Weights of a small transformer language model.
Architecture: LayerNorm before each block, tied embeddings.
Training: a variant of Muon for these matrices, 171M tokens, 5707 steps.
MLP neurons of a small language model. Each row is named by its layer, matrix (up: input weights; down: output weights) and neuron, and shows model dimensions 48-175. Each number is 200 + 30 x the weight over its row's rms, rounded and kept within 0 to 999.
After each neuron's rows, "fires on" lists the tokens most often at its 100 highest values on Wikipedia text that the model never trained on.

L2.up98,265,177,180,256,176,206,180,183,179,210,257,155,161,162,223,210,256,173,184,174,175,237,206,144,187,238,266,195,236,179,186,241,168,167,219,222,187,223,142,209,198,170,216,219,204,167,208,199,180,198,180,214,203,225,226,148,184,229,214,185,203,199,159,192,182,161,172,218,173,189,199,233,187,227,226,213,158,181,176,214,178,141,228,198,203,237,158,184,204,240,195,218,191,227,164,223,196,189,282,147,203,205,197,215,167,257,221,173,179,189,228,193,175,210,172,209,176,211,151,139,149,149,187,163,234,256,197,268
L2.down98,176,217,182,200,238,187,175,172,258,207,206,208,212,270,158,211,216,219,229,165,188,213,185,228,171,160,188,182,236,211,155,223,230,216,248,169,178,219,242,190,172,206,200,171,228,187,188,207,189,168,195,202,240,174,207,183,166,167,222,195,164,218,266,219,181,215,203,205,187,229,222,192,234,197,172,175,199,166,244,198,232,164,222,234,153,206,247,187,226,193,169,240,196,213,152,227,204,230,145,159,145,234,166,174,214,198,221,200,227,208,182,233,189,282,228,264,173,197,202,202,215,222,139,271,161,239,194,119
fires on: " dep", " sign", "^", " conv", "agn", " official"

L3.up282,214,180,247,184,247,227,191,242,235,156,238,184,202,206,193,240,196,249,196,210,188,177,217,140,186,164,229,206,206,157,206,157,182,205,228,198,211,174,205,236,198,216,180,179,221,186,219,181,188,171,178,178,191,231,155,163,176,233,211,250,187,236,212,253,228,216,223,199,196,219,206,195,183,213,163,193,223,208,194,152,198,181,281,191,234,135,187,259,235,207,164,197,197,175,186,262,213,219,211,191,212,178,207,261,169,218,127,180,183,129,197,146,217,228,199,248,197,205,214,194,234,170,226,212,218,224,147,194
L3.down282,237,195,222,135,212,213,137,183,212,162,195,171,233,191,239,286,145,258,225,222,229,177,193,141,196,189,156,212,184,209,180,185,214,173,194,177,237,167,182,200,220,168,235,236,222,215,173,228,208,217,116,146,215,200,195,161,242,194,181,190,248,147,180,202,164,236,212,225,169,186,154,184,227,229,195,197,195,222,189,218,222,174,243,179,224,147,182,204,218,193,176,247,171,139,191,174,238,234,215,188,201,215,202,219,207,224,200,223,199,181,184,196,195,240,179,195,155,192,242,221,215,123,194,170,235,192,165,252
fires on: "/", "ib", "^{", " [", "is"

L2.up437,222,216,219,271,200,268,192,187,226,160,214,191,180,218,206,202,193,179,153,236,224,192,231,234,228,147,241,138,230,209,203,211,222,214,197,200,208,221,214,185,208,208,187,172,152,223,207,208,193,168,219,215,209,176,183,180,191,131,175,168,204,188,195,195,195,175,218,227,133,232,159,188,218,212,216,236,177,164,157,209,177,177,151,210,164,207,187,183,156,201,169,171,199,218,152,159,161,246,186,172,193,233,202,131,180,199,222,193,210,246,214,212,268,171,166,167,245,182,205,207,181,249,210,139,176,231,231,83
L2.down437,224,155,141,201,223,189,219,186,259,180,227,190,206,195,256,234,192,222,182,217,239,250,202,177,182,200,176,185,179,194,168,199,206,164,165,201,221,159,175,170,190,213,173,138,184,209,187,194,229,239,220,183,183,155,223,195,156,237,198,212,198,174,190,189,205,190,204,227,259,238,154,174,196,198,209,223,180,196,221,238,184,257,197,220,198,222,185,178,198,260,246,186,225,195,187,204,196,253,217,167,151,214,265,183,178,242,153,212,163,252,196,182,270,212,208,233,213,240,201,224,123,210,220,199,192,173,186,168
fires on: " dep", " pres", " rel", " app", " adj", " exist"

L3.up204,208,242,190,169,204,197,225,247,177,203,246,185,253,210,186,194,148,147,165,210,170,202,195,255,196,228,214,174,219,186,158,205,213,214,214,186,160,240,194,215,239,163,206,164,206,196,199,254,195,201,163,202,186,196,163,239,198,195,173,186,181,178,199,237,235,188,221,268,203,175,216,157,173,169,147,137,205,206,151,173,164,240,205,211,244,171,158,220,139,292,247,225,230,190,171,186,166,171,183,204,238,250,210,274,163,180,191,139,197,244,221,221,217,182,210,211,181,182,186,169,203,194,204,189,211,246,156,249
L3.down204,154,218,261,217,169,155,247,280,192,251,225,167,203,196,191,189,173,158,165,210,185,225,233,204,188,184,213,222,190,232,190,227,173,173,230,212,202,208,226,219,211,206,174,123,217,178,148,253,175,219,204,148,261,211,220,165,186,179,178,185,148,217,200,236,168,203,193,261,189,211,183,134,195,215,229,208,181,176,181,203,210,201,180,231,221,147,197,201,194,233,220,189,132,210,202,196,208,173,210,174,193,266,196,244,135,209,236,169,262,220,186,173,191,206,158,238,184,196,165,194,246,192,209,197,212,223,204,248
fires on: " an", " bro", " sc", " mon", " cast"

L2.up536,199,173,228,232,209,212,154,144,199,190,218,212,215,176,186,205,240,210,206,137,145,197,213,223,193,231,186,216,182,211,200,232,183,121,189,206,230,196,194,232,221,183,127,218,198,147,201,154,189,180,215,179,192,255,231,155,163,250,209,206,224,214,233,171,228,256,196,201,147,197,225,169,191,143,199,208,235,208,169,182,142,188,210,162,197,145,179,191,203,134,221,218,167,188,186,181,179,191,236,228,200,222,166,144,196,210,212,201,236,153,245,212,172,190,172,238,221,181,181,183,215,235,237,211,212,201,170,196
L2.down536,187,190,158,195,244,178,205,249,139,195,161,179,156,175,179,274,248,189,217,169,162,207,240,225,231,237,170,149,176,236,201,168,160,214,237,168,191,153,224,201,180,212,169,240,207,177,210,197,172,166,216,133,176,269,164,256,221,263,222,176,229,220,223,177,175,178,192,184,212,232,244,229,144,154,217,204,193,230,212,194,184,195,220,269,153,165,174,160,224,189,234,175,211,192,153,188,165,189,167,175,176,224,158,225,202,184,194,221,187,170,210,183,212,239,201,177,203,178,220,241,207,230,224,261,161,208,180,203
fires on: " can", " we", " Sm", " sm", " pract", " dep"

L4.up530,234,211,191,182,216,157,244,174,148,228,182,213,177,204,167,238,205,205,270,206,267,195,259,185,222,196,184,182,196,251,215,162,193,155,201,183,162,180,216,235,212,210,140,234,198,200,219,214,206,164,169,181,179,189,238,202,196,206,245,211,182,179,197,174,171,208,184,149,205,188,159,235,190,238,158,205,149,234,185,165,210,186,196,227,207,228,210,199,221,181,195,207,199,194,218,143,230,154,155,227,169,268,212,222,222,199,206,206,221,166,153,212,198,251,239,186,251,198,204,232,258,198,206,217,187,135,267,138
L4.down530,223,186,243,213,212,218,248,207,204,198,217,272,176,263,175,158,228,182,213,179,199,177,188,231,220,151,228,165,228,200,236,212,178,235,196,146,228,153,215,207,184,166,201,246,171,213,176,220,156,204,223,183,187,205,148,173,176,197,240,183,215,234,184,194,223,188,166,183,234,168,209,128,235,213,203,155,141,222,171,196,228,152,212,199,219,187,218,193,223,276,183,178,183,152,206,213,162,232,198,175,204,206,192,198,181,171,219,205,167,162,185,197,246,192,207,209,219,199,251,169,201,153,226,161,202,193,223,203
fires on: ".", " "

L3.up560,263,213,202,198,172,239,201,200,223,168,174,106,177,198,183,233,198,188,208,151,164,215,239,164,190,199,184,196,235,205,212,206,238,211,238,212,188,160,205,182,175,122,188,147,262,189,201,193,209,147,233,205,219,214,234,170,164,223,223,189,197,127,242,217,206,179,203,246,188,219,198,216,202,188,239,216,239,204,169,197,197,173,171,174,202,189,201,243,170,219,185,183,252,185,227,175,183,208,218,191,176,192,185,194,178,215,206,230,202,248,192,211,217,187,265,215,212,250,232,248,203,227,231,200,223,216,175,155
L3.down560,185,186,236,189,264,204,179,223,245,178,139,250,187,169,168,201,204,187,202,179,189,247,201,176,201,228,160,174,214,167,182,229,243,236,229,231,185,175,210,212,201,147,238,156,226,189,231,147,219,164,234,200,199,212,225,187,148,226,221,210,194,171,187,186,221,172,198,206,270,197,150,172,214,155,191,201,196,189,168,231,258,147,225,139,234,243,147,212,210,214,192,246,232,173,210,168,196,189,232,219,158,187,198,251,228,211,199,182,155,268,224,219,194,177,197,217,248,190,215,226,196,213,202,186,230,167,158,96
fires on: " comp", " dep", " app", " opp", " Rep", " Comp"

L2.up12,196,188,185,205,217,190,182,189,233,191,223,211,215,182,213,226,210,210,210,191,205,212,204,173,208,226,190,130,226,223,197,179,207,232,200,150,206,156,241,222,238,231,203,228,224,150,126,251,189,228,186,174,191,206,220,190,186,186,159,189,219,263,144,266,223,161,227,205,212,205,225,155,135,141,125,244,169,197,171,156,194,202,204,220,176,214,215,230,221,192,203,249,166,197,191,205,148,137,175,181,195,189,176,166,209,244,162,247,189,211,212,216,226,229,226,165,237,248,191,210,187,203,169,222,188,190,193,210
L2.down12,205,197,167,151,207,213,248,178,225,252,137,209,225,189,211,188,208,167,136,214,201,220,207,183,163,186,227,218,169,239,226,183,193,180,164,168,200,196,210,182,177,194,211,177,252,194,152,186,201,167,171,220,201,166,249,199,235,177,240,179,225,243,204,198,231,220,159,235,193,204,185,153,218,189,187,230,192,272,167,171,167,145,232,214,221,197,254,202,206,202,207,180,177,243,179,208,195,185,222,268,211,216,189,202,171,158,194,238,236,202,221,168,206,163,132,175,159,218,223,211,171,161,216,235,215,222,252,216
fires on: "ov", "erv", "ul", "aly"

L3.up200,215,158,183,231,126,198,215,203,241,208,223,203,206,167,239,223,219,196,169,237,197,215,200,141,187,198,220,183,187,183,141,182,206,194,216,200,201,242,184,261,238,191,158,122,176,195,207,190,151,222,211,250,190,195,212,183,217,190,168,230,200,176,214,249,203,141,275,204,210,195,207,189,241,142,184,194,225,196,186,180,185,195,183,209,167,214,189,197,172,208,233,236,182,232,185,232,188,201,207,204,178,165,216,273,152,167,203,219,248,188,232,197,205,157,214,230,184,164,207,148,202,192,151,257,225,211,175,220
L3.down200,156,230,179,214,206,236,219,210,201,172,208,201,142,189,271,161,138,232,203,192,227,186,211,203,152,225,163,193,175,246,212,207,220,185,154,244,169,211,153,209,212,196,183,176,240,213,175,193,193,234,175,218,259,166,198,194,190,205,198,169,181,204,221,241,195,185,205,176,138,231,202,142,172,232,201,181,192,215,142,206,188,226,251,211,223,212,247,218,257,226,158,186,188,190,202,195,206,200,232,263,165,208,196,204,155,203,210,194,186,195,223,203,225,237,247,213,171,238,190,206,201,184,244,247,209,178,218,202
fires on: "if", " aut", "igh", " syn", " Aut", "igen"

L3.up277,242,216,217,149,247,186,204,181,181,156,206,158,174,190,177,266,252,235,182,167,183,231,205,213,232,150,220,136,187,256,243,208,183,208,192,191,224,171,217,270,215,203,186,233,231,193,192,217,225,240,195,209,217,183,143,180,185,157,198,205,176,222,251,168,180,195,200,162,213,204,130,274,192,201,206,194,191,197,210,169,194,167,273,179,175,185,218,147,205,246,185,218,228,135,198,160,192,152,152,209,194,219,242,225,232,226,157,207,245,197,191,168,204,176,226,195,200,141,226,208,240,175,247,225,140,202,216,226
L3.down277,207,190,179,190,227,208,205,217,188,201,214,223,215,181,227,154,205,254,200,196,177,187,162,212,234,271,197,185,210,173,157,157,184,160,126,238,223,205,204,205,178,195,198,196,225,190,223,228,192,189,182,213,145,181,197,222,161,189,160,176,233,208,196,184,248,244,233,170,197,132,181,175,216,238,182,224,220,253,141,285,230,211,230,185,190,173,227,198,244,212,165,184,269,204,147,196,209,169,234,183,233,159,268,221,182,138,270,213,184,230,198,210,239,205,223,207,218,113,253,150,196,160,148,122,219,199,135,145
fires on: ",", ";", "."

L5.up120,185,148,209,179,174,251,180,154,222,186,211,194,192,269,187,190,224,202,189,234,217,223,196,145,197,205,226,221,197,154,214,215,221,207,185,181,187,239,187,213,195,213,192,208,204,158,187,116,233,221,204,157,169,243,167,177,181,210,191,281,208,208,200,260,178,186,250,176,209,223,230,166,219,196,236,176,247,198,196,189,232,179,198,209,180,251,189,201,151,211,206,178,228,163,231,169,231,221,116,154,235,191,219,246,165,204,179,194,222,227,205,186,194,225,192,254,151,239,251,250,185,238,216,210,181,214,209,222
L5.down120,189,213,202,198,206,177,175,191,187,177,234,285,193,195,217,165,158,242,210,245,163,192,173,193,168,192,251,205,223,220,147,222,196,278,210,206,207,215,174,195,205,213,191,199,178,208,223,206,154,202,176,168,220,224,208,211,204,208,296,184,195,164,182,223,194,217,178,230,170,208,124,217,159,255,183,195,200,160,198,216,153,180,202,173,241,212,195,190,197,202,205,202,164,259,256,216,188,218,164,163,178,264,208,133,202,205,184,205,184,186,184,193,210,191,179,174,193,223,203,267,155,185,195,215,218,187,185,212
fires on: "[", " [", " un", " as", "/", " ent"

L7.up351,170,259,222,194,259,195,194,219,214,211,212,229,222,211,166,160,225,194,210,257,233,201,198,252,189,201,212,260,216,176,171,127,166,222,149,258,208,214,193,215,214,208,189,237,193,186,148,186,203,204,197,198,219,170,217,203,127,220,170,206,194,233,235,199,182,245,113,209,217,166,210,173,220,228,171,230,170,165,211,210,239,194,273,224,217,169,181,133,194,207,197,189,226,175,160,230,158,183,211,197,239,164,192,208,227,213,166,175,225,166,183,224,245,177,201,163,210,191,217,200,229,154,241,228,190,212,206,226
L7.down351,270,164,171,201,174,168,193,226,181,235,184,231,256,183,169,204,233,199,254,209,128,213,210,237,241,173,165,224,206,229,255,198,158,189,225,149,257,213,239,182,210,166,215,177,174,251,238,249,186,242,199,178,174,230,205,184,263,211,169,157,205,192,127,202,163,230,198,219,212,172,218,229,217,183,258,164,213,154,197,215,171,206,156,194,160,190,205,142,168,200,188,202,186,235,209,200,178,217,174,225,183,216,222,165,205,224,194,191,188,182,196,176,195,194,191,221,151,189,280,215,183,211,152,215,216,186,255,173
fires on: " |", "0", "%", "1", " on", " under"

L3.up345,186,222,225,188,207,192,113,150,226,208,295,177,200,222,147,267,179,134,219,192,219,224,170,156,204,164,206,170,194,265,155,175,214,214,205,148,172,200,199,195,227,165,192,228,223,182,200,176,254,214,183,222,179,236,203,222,188,220,195,197,186,169,180,181,193,189,181,205,180,167,199,206,219,202,174,223,187,192,217,182,190,182,266,199,170,189,208,154,197,247,239,159,200,147,196,186,225,212,159,211,203,177,190,158,191,178,173,233,266,203,219,189,220,188,190,162,198,199,232,207,211,225,191,201,207,229,169,167
L3.down345,210,154,249,169,204,201,234,187,202,212,216,236,158,168,202,197,173,193,204,148,164,177,184,214,230,243,199,249,189,213,193,171,179,187,174,212,194,185,238,221,169,226,161,224,200,224,167,210,267,168,228,221,177,201,206,193,118,214,217,165,201,231,193,164,184,196,219,228,149,163,178,207,214,197,213,197,184,232,209,167,207,184,206,200,257,229,236,207,272,196,162,209,180,165,203,177,217,199,162,178,135,162,223,223,286,224,202,235,226,195,217,166,198,224,237,154,242,112,254,235,217,185,261,225,181,185,220,193
fires on: " of", " from", ",", "),", ";", " while"

L7.up488,249,158,191,138,228,154,228,203,165,178,198,216,199,141,208,244,211,205,189,198,181,214,247,214,173,204,189,160,210,194,206,219,214,221,199,186,178,233,204,168,193,246,210,210,186,162,201,165,215,208,196,179,202,201,219,159,204,199,220,200,143,297,188,134,245,242,228,223,176,198,200,223,220,204,150,198,254,213,172,166,185,240,226,218,204,212,161,231,196,194,161,186,202,146,236,225,163,192,162,217,157,203,222,227,177,203,270,202,209,169,145,223,201,148,201,168,218,159,197,141,244,210,158,153,233,219,201,209
L7.down488,174,206,221,249,197,216,184,222,169,213,193,191,150,224,201,180,210,157,153,177,241,162,193,249,111,185,193,225,190,203,212,214,190,211,205,185,188,242,214,254,227,163,199,244,198,240,235,229,218,202,242,193,208,225,208,224,203,275,210,185,205,235,180,220,164,179,175,188,255,183,190,192,143,208,207,186,213,170,169,207,159,232,215,269,189,203,206,193,244,178,237,275,172,231,202,236,189,194,269,233,169,172,181,189,175,228,147,261,182,204,198,189,194,199,177,182,239,178,215,190,236,120,233,178,189,191,252,185
fires on: "P", "D", "B", "T", "O", "E"

L2.up527,196,234,197,187,181,189,210,213,219,177,218,199,219,235,208,227,185,185,220,177,199,163,177,201,217,213,222,177,182,243,167,229,248,184,205,164,163,247,171,209,135,251,184,192,264,224,165,248,157,222,188,158,248,225,135,237,209,182,181,231,194,195,277,188,183,197,174,175,184,229,225,214,241,178,211,201,187,227,180,208,212,207,187,203,211,180,216,250,208,203,166,215,235,159,170,197,257,164,238,240,178,239,195,200,194,193,184,148,189,190,262,217,200,199,274,193,216,182,228,219,232,204,200,216,154,150,156,171
L2.down527,206,216,221,213,185,212,238,213,217,213,186,185,191,237,210,264,197,194,213,211,214,167,198,213,194,220,183,232,160,165,177,212,128,161,212,211,169,198,170,165,203,216,249,204,188,213,253,120,189,174,244,212,256,178,208,178,271,227,184,149,189,191,228,166,158,136,208,200,198,233,240,199,160,202,211,166,221,212,241,153,203,246,219,215,207,117,192,192,163,265,184,208,214,143,175,162,200,188,177,218,213,190,136,215,220,173,195,193,221,198,172,194,167,194,229,239,194,188,216,247,212,197,210,165,233,160,232,176
fires on: " stat", " mechan", " fact", " civil", " mot", " sit"

L3.up398,199,223,206,169,170,200,164,164,181,162,253,186,181,197,231,199,214,214,215,158,172,224,165,174,259,235,193,213,194,225,208,258,210,169,129,149,210,206,166,197,211,206,195,161,196,249,144,219,184,194,254,236,204,227,183,181,177,196,156,177,221,184,198,165,170,197,173,191,202,188,214,240,230,187,236,235,178,170,224,195,162,156,245,189,232,205,206,166,189,225,174,177,230,153,234,198,223,209,158,225,236,199,207,191,182,211,171,245,241,265,276,121,164,187,218,182,246,198,190,212,176,210,229,198,138,243,191,182
L3.down398,277,126,195,225,185,209,213,184,208,211,191,208,180,179,198,202,251,242,206,198,211,216,184,204,233,215,227,163,198,194,226,181,233,185,176,230,225,209,215,207,231,255,231,219,224,211,175,184,193,232,197,192,176,175,207,151,150,160,173,197,210,199,227,141,173,179,231,118,174,140,257,167,224,127,200,222,182,230,200,214,219,205,219,147,246,206,239,206,271,223,193,196,225,193,223,164,220,153,212,193,180,152,225,223,182,204,193,242,201,206,189,111,221,204,187,201,202,167,230,262,211,163,176,166,201,177,241,170
fires on: ",", ";"

L2.up539,204,210,187,243,153,234,180,216,234,197,202,160,143,223,207,225,176,165,149,243,172,224,230,163,173,178,229,197,229,185,178,188,188,183,143,200,153,211,208,203,222,221,206,243,154,168,168,186,164,170,211,205,200,193,159,148,181,214,179,231,175,222,206,205,193,212,193,210,190,249,223,194,195,205,174,221,247,134,215,169,189,175,213,231,217,224,189,223,164,194,178,239,189,204,168,202,211,171,173,249,142,247,221,200,208,197,152,268,235,181,226,232,234,236,210,206,220,241,192,249,170,233,215,170,188,191,209,204
L2.down539,204,187,185,177,196,194,213,207,188,191,158,172,220,227,225,169,141,189,215,193,208,195,206,125,189,194,206,213,182,217,225,159,188,215,179,203,182,220,178,204,180,154,173,198,201,119,237,191,174,182,207,243,160,257,235,183,235,251,249,235,224,195,215,241,223,267,209,185,249,189,180,170,177,220,230,222,187,198,203,209,194,229,179,205,193,282,189,142,246,176,150,199,219,211,195,247,134,184,201,197,205,229,212,167,159,147,130,210,204,218,242,242,163,222,154,189,174,247,223,175,202,221,174,210,211,180,256,220
fires on: "ul", "per", "erv", "ub"

L2.up253,241,212,174,250,193,190,203,216,171,237,203,191,185,235,211,263,188,237,150,166,191,165,161,261,223,215,234,184,236,164,202,148,196,258,179,224,171,204,165,189,217,186,183,183,210,239,161,183,254,204,218,234,160,225,201,227,169,242,231,186,177,183,180,235,278,110,169,219,210,181,203,233,194,193,220,166,141,213,196,179,213,173,214,201,227,177,175,213,210,236,257,158,196,168,181,191,176,207,191,231,224,196,209,151,154,195,175,155,213,174,176,205,209,196,160,179,183,184,204,214,230,194,202,177,287,176,160,204
L2.down253,220,269,181,210,195,194,211,174,253,167,194,202,182,208,234,187,201,191,229,175,225,220,222,219,236,209,223,187,212,163,127,165,213,195,175,227,214,211,225,213,212,164,184,224,219,216,142,182,145,152,171,216,198,189,216,229,185,204,221,174,224,139,187,238,230,197,223,254,175,188,163,226,246,259,187,170,207,170,208,196,220,221,204,181,180,193,203,188,187,118,264,201,179,192,179,201,180,172,160,234,186,220,213,176,227,277,242,207,191,214,192,245,190,199,198,141,204,221,234,215,184,179,193,192,245,217,168,175
fires on: " but", " wh", " rev", "wh", " ad", " Tw"

L4.up625,202,189,194,149,171,200,268,215,200,195,194,193,171,165,192,238,230,219,174,217,193,215,206,108,199,202,239,204,185,202,246,222,180,208,221,216,216,173,184,179,217,231,183,214,193,178,191,197,245,254,216,254,180,214,216,195,220,154,219,196,183,199,185,173,226,180,223,226,196,165,181,152,158,175,243,193,229,197,177,180,197,228,220,201,184,290,169,212,173,182,155,160,192,162,146,213,203,193,229,227,143,185,191,209,227,183,206,188,254,166,207,161,200,240,219,186,222,200,176,182,206,189,170,170,196,177,165,220
L4.down625,169,180,240,175,233,206,208,184,178,214,252,165,227,210,141,205,189,206,121,192,201,235,217,223,136,241,183,178,192,188,210,210,194,230,249,195,263,194,158,199,253,233,221,177,194,203,205,187,220,211,224,237,206,185,204,217,204,165,173,197,269,195,165,211,203,246,228,218,190,274,218,258,201,164,245,224,248,218,177,202,228,230,188,227,189,192,245,186,182,172,174,183,157,223,191,190,193,152,178,218,185,203,147,188,212,196,196,239,139,203,221,245,182,196,213,172,203,202,264,244,230,171,199,224,176,208,175,194
fires on: "B", "D", "V", "M", "U"

L4.up71,178,201,211,220,247,204,177,180,202,160,196,190,227,137,163,233,182,166,169,199,201,156,163,222,172,202,241,224,165,217,151,187,237,180,272,220,185,212,238,181,248,194,260,162,224,195,165,202,187,132,225,218,178,148,185,176,220,215,209,174,224,185,176,147,229,181,201,200,189,185,224,183,192,148,134,188,190,215,183,190,176,230,201,205,234,259,231,208,203,202,226,195,247,157,221,206,213,211,239,242,196,219,191,195,169,158,172,181,195,221,209,185,206,194,137,208,150,178,197,173,219,204,151,188,230,248,254,211
L4.down71,177,218,228,224,197,235,210,169,184,187,143,175,206,239,230,215,238,210,203,195,208,264,196,175,220,234,203,199,218,166,196,207,179,157,218,180,217,200,173,172,168,141,173,242,213,179,151,127,235,190,203,214,274,217,185,232,223,152,213,183,227,141,225,197,219,186,199,200,229,268,216,186,201,223,205,144,164,195,179,147,259,205,180,178,248,193,261,186,191,195,189,205,194,158,265,203,244,209,205,220,186,198,146,197,216,148,211,173,171,224,204,218,168,184,183,232,122,172,194,225,200,178,210,276,181,169,146,238
fires on: " the", " following", " after", " who", " to"

L3.up353,245,174,179,199,150,213,168,198,199,173,173,152,164,245,218,231,209,222,201,137,229,226,230,169,241,178,186,201,237,222,255,207,213,215,168,159,232,255,185,226,211,173,145,234,257,209,179,194,215,182,196,180,180,250,211,214,203,151,202,192,196,197,218,222,173,185,227,220,200,205,197,211,195,172,202,194,181,226,137,198,213,162,213,210,207,164,210,217,210,182,180,129,164,193,194,141,203,242,152,177,194,218,174,237,227,255,200,172,261,198,202,191,233,206,282,251,215,134,180,200,217,263,228,142,203,161,204,169
L3.down353,181,233,217,169,241,198,174,139,148,220,249,217,213,204,223,174,209,208,220,195,201,179,221,189,225,230,184,203,180,263,150,206,213,206,194,224,245,237,227,178,189,154,211,233,222,187,223,179,206,235,186,182,183,255,200,170,196,172,166,149,239,159,188,142,172,196,259,167,203,252,192,192,165,257,169,219,185,234,176,239,215,176,252,180,193,225,224,204,237,204,166,160,158,197,216,208,247,178,226,158,225,171,200,193,215,186,218,192,267,146,217,199,190,201,181,189,210,188,199,185,205,142,232,127,222,137,211,185
fires on: ".", " In", ":"

L4.up508,197,191,209,167,259,201,181,187,198,193,255,245,221,204,223,165,201,186,198,164,149,221,206,192,168,188,186,212,164,160,170,226,176,154,217,215,256,206,214,223,230,199,231,171,180,198,203,175,176,156,210,155,166,178,209,231,252,224,217,169,248,192,227,219,186,202,188,246,170,206,188,173,197,157,234,174,178,206,174,206,157,196,141,166,183,211,189,154,199,179,195,242,161,196,157,215,214,226,214,210,240,322,173,230,172,227,182,177,224,240,227,211,199,248,161,202,218,172,208,144,207,146,159,254,205,215,175,246
L4.down508,190,226,249,253,234,186,218,203,179,198,167,176,198,237,219,225,187,219,245,218,229,150,219,199,179,214,215,248,182,136,192,197,199,236,139,215,246,211,170,236,164,211,206,251,178,189,210,193,186,173,179,216,196,191,206,189,215,206,219,197,161,161,136,231,198,204,234,184,215,253,214,218,220,196,189,225,184,129,198,229,159,175,166,185,242,216,202,160,288,187,187,163,195,137,219,194,218,218,203,215,266,164,153,196,208,159,180,240,170,221,237,182,150,144,196,223,187,241,233,218,212,191,193,168,190,243,173,263
fires on: "ing", " following", " life"

L3.up252,202,183,168,155,223,170,213,135,213,218,203,141,138,203,175,238,199,137,215,219,177,213,212,196,190,215,163,180,208,226,225,181,206,199,199,143,204,215,144,247,254,213,233,230,182,195,184,199,197,214,192,207,195,207,169,293,219,227,159,190,185,179,273,231,201,204,251,162,213,184,184,246,221,172,185,246,168,200,175,161,219,196,205,189,187,152,200,185,190,276,247,182,189,173,180,212,188,163,144,200,212,231,230,251,257,198,145,198,164,235,188,220,244,183,171,201,176,226,248,190,234,177,219,186,193,258,174,230
L3.down252,229,158,188,170,197,192,187,141,175,195,175,228,201,214,224,228,218,205,253,256,208,233,162,172,211,179,141,188,165,249,217,200,270,196,162,207,244,214,187,208,206,217,224,209,233,208,180,237,182,189,216,221,197,188,175,176,169,172,198,181,165,227,196,189,206,223,165,220,224,175,146,219,248,190,225,225,164,209,162,214,282,152,208,176,220,165,178,224,235,197,169,168,176,154,145,229,213,238,212,182,194,163,297,195,173,174,255,214,183,225,186,175,163,207,224,174,203,195,227,237,176,162,197,118,197,150,172,196
fires on: ":", "."

L7.up532,236,163,177,183,184,186,254,231,211,137,242,190,230,184,225,224,225,134,141,229,228,235,216,238,194,183,218,190,155,194,188,144,241,196,224,203,147,194,228,207,222,190,195,133,219,223,218,225,230,233,154,175,237,232,133,202,153,205,208,166,190,221,178,219,216,204,183,219,201,182,213,231,183,208,219,239,180,279,187,132,217,150,209,201,232,243,196,186,179,217,213,150,210,198,196,200,149,214,168,155,180,243,201,235,191,155,216,144,266,198,227,195,179,221,187,202,209,258,171,177,186,172,228,246,228,241,168,199
L7.down532,143,221,232,234,166,214,255,199,141,185,207,247,247,218,223,191,175,198,155,203,211,183,200,202,209,183,240,223,224,167,166,178,217,206,225,182,177,198,244,231,191,171,192,216,229,192,201,272,216,180,187,173,236,221,204,205,160,243,251,181,205,254,156,212,138,218,269,222,200,201,181,222,188,230,267,177,155,163,223,177,268,173,197,167,194,225,237,145,195,229,214,175,146,215,202,230,189,190,233,206,174,218,216,225,144,182,203,217,191,121,185,207,182,200,131,203,227,210,140,215,211,223,191,162,199,226,187,240
fires on: " an"

L2.up319,208,228,269,189,199,227,253,226,207,186,147,172,176,168,200,291,199,146,210,185,202,183,192,176,212,216,188,182,235,170,213,189,190,201,255,166,204,261,234,237,225,256,201,158,192,177,196,150,194,179,177,202,202,204,200,210,147,215,181,168,195,146,245,211,218,148,207,204,162,189,214,203,211,214,174,231,244,170,180,179,199,150,202,212,172,203,217,262,187,262,194,187,214,177,187,171,189,199,215,224,212,163,176,213,205,128,187,262,230,209,219,233,243,173,201,258,169,274,231,226,243,233,222,205,243,182,184,153
L2.down319,179,195,222,190,232,139,227,213,214,199,187,214,148,183,192,229,188,162,220,220,142,223,179,186,233,248,215,219,184,181,219,212,245,161,212,228,213,212,199,191,226,233,198,182,220,182,208,189,150,176,227,156,167,225,212,228,165,186,185,235,225,185,219,201,196,244,213,192,262,206,202,162,269,164,208,241,204,216,190,201,257,188,151,145,182,239,167,222,190,168,199,149,214,158,246,177,187,182,223,240,198,177,190,228,182,224,218,217,181,180,200,228,206,170,215,253,253,213,213,184,248,221,163,231,199,198,179,89
fires on: " comp", " imp", " Comp", " exp", " there", " once"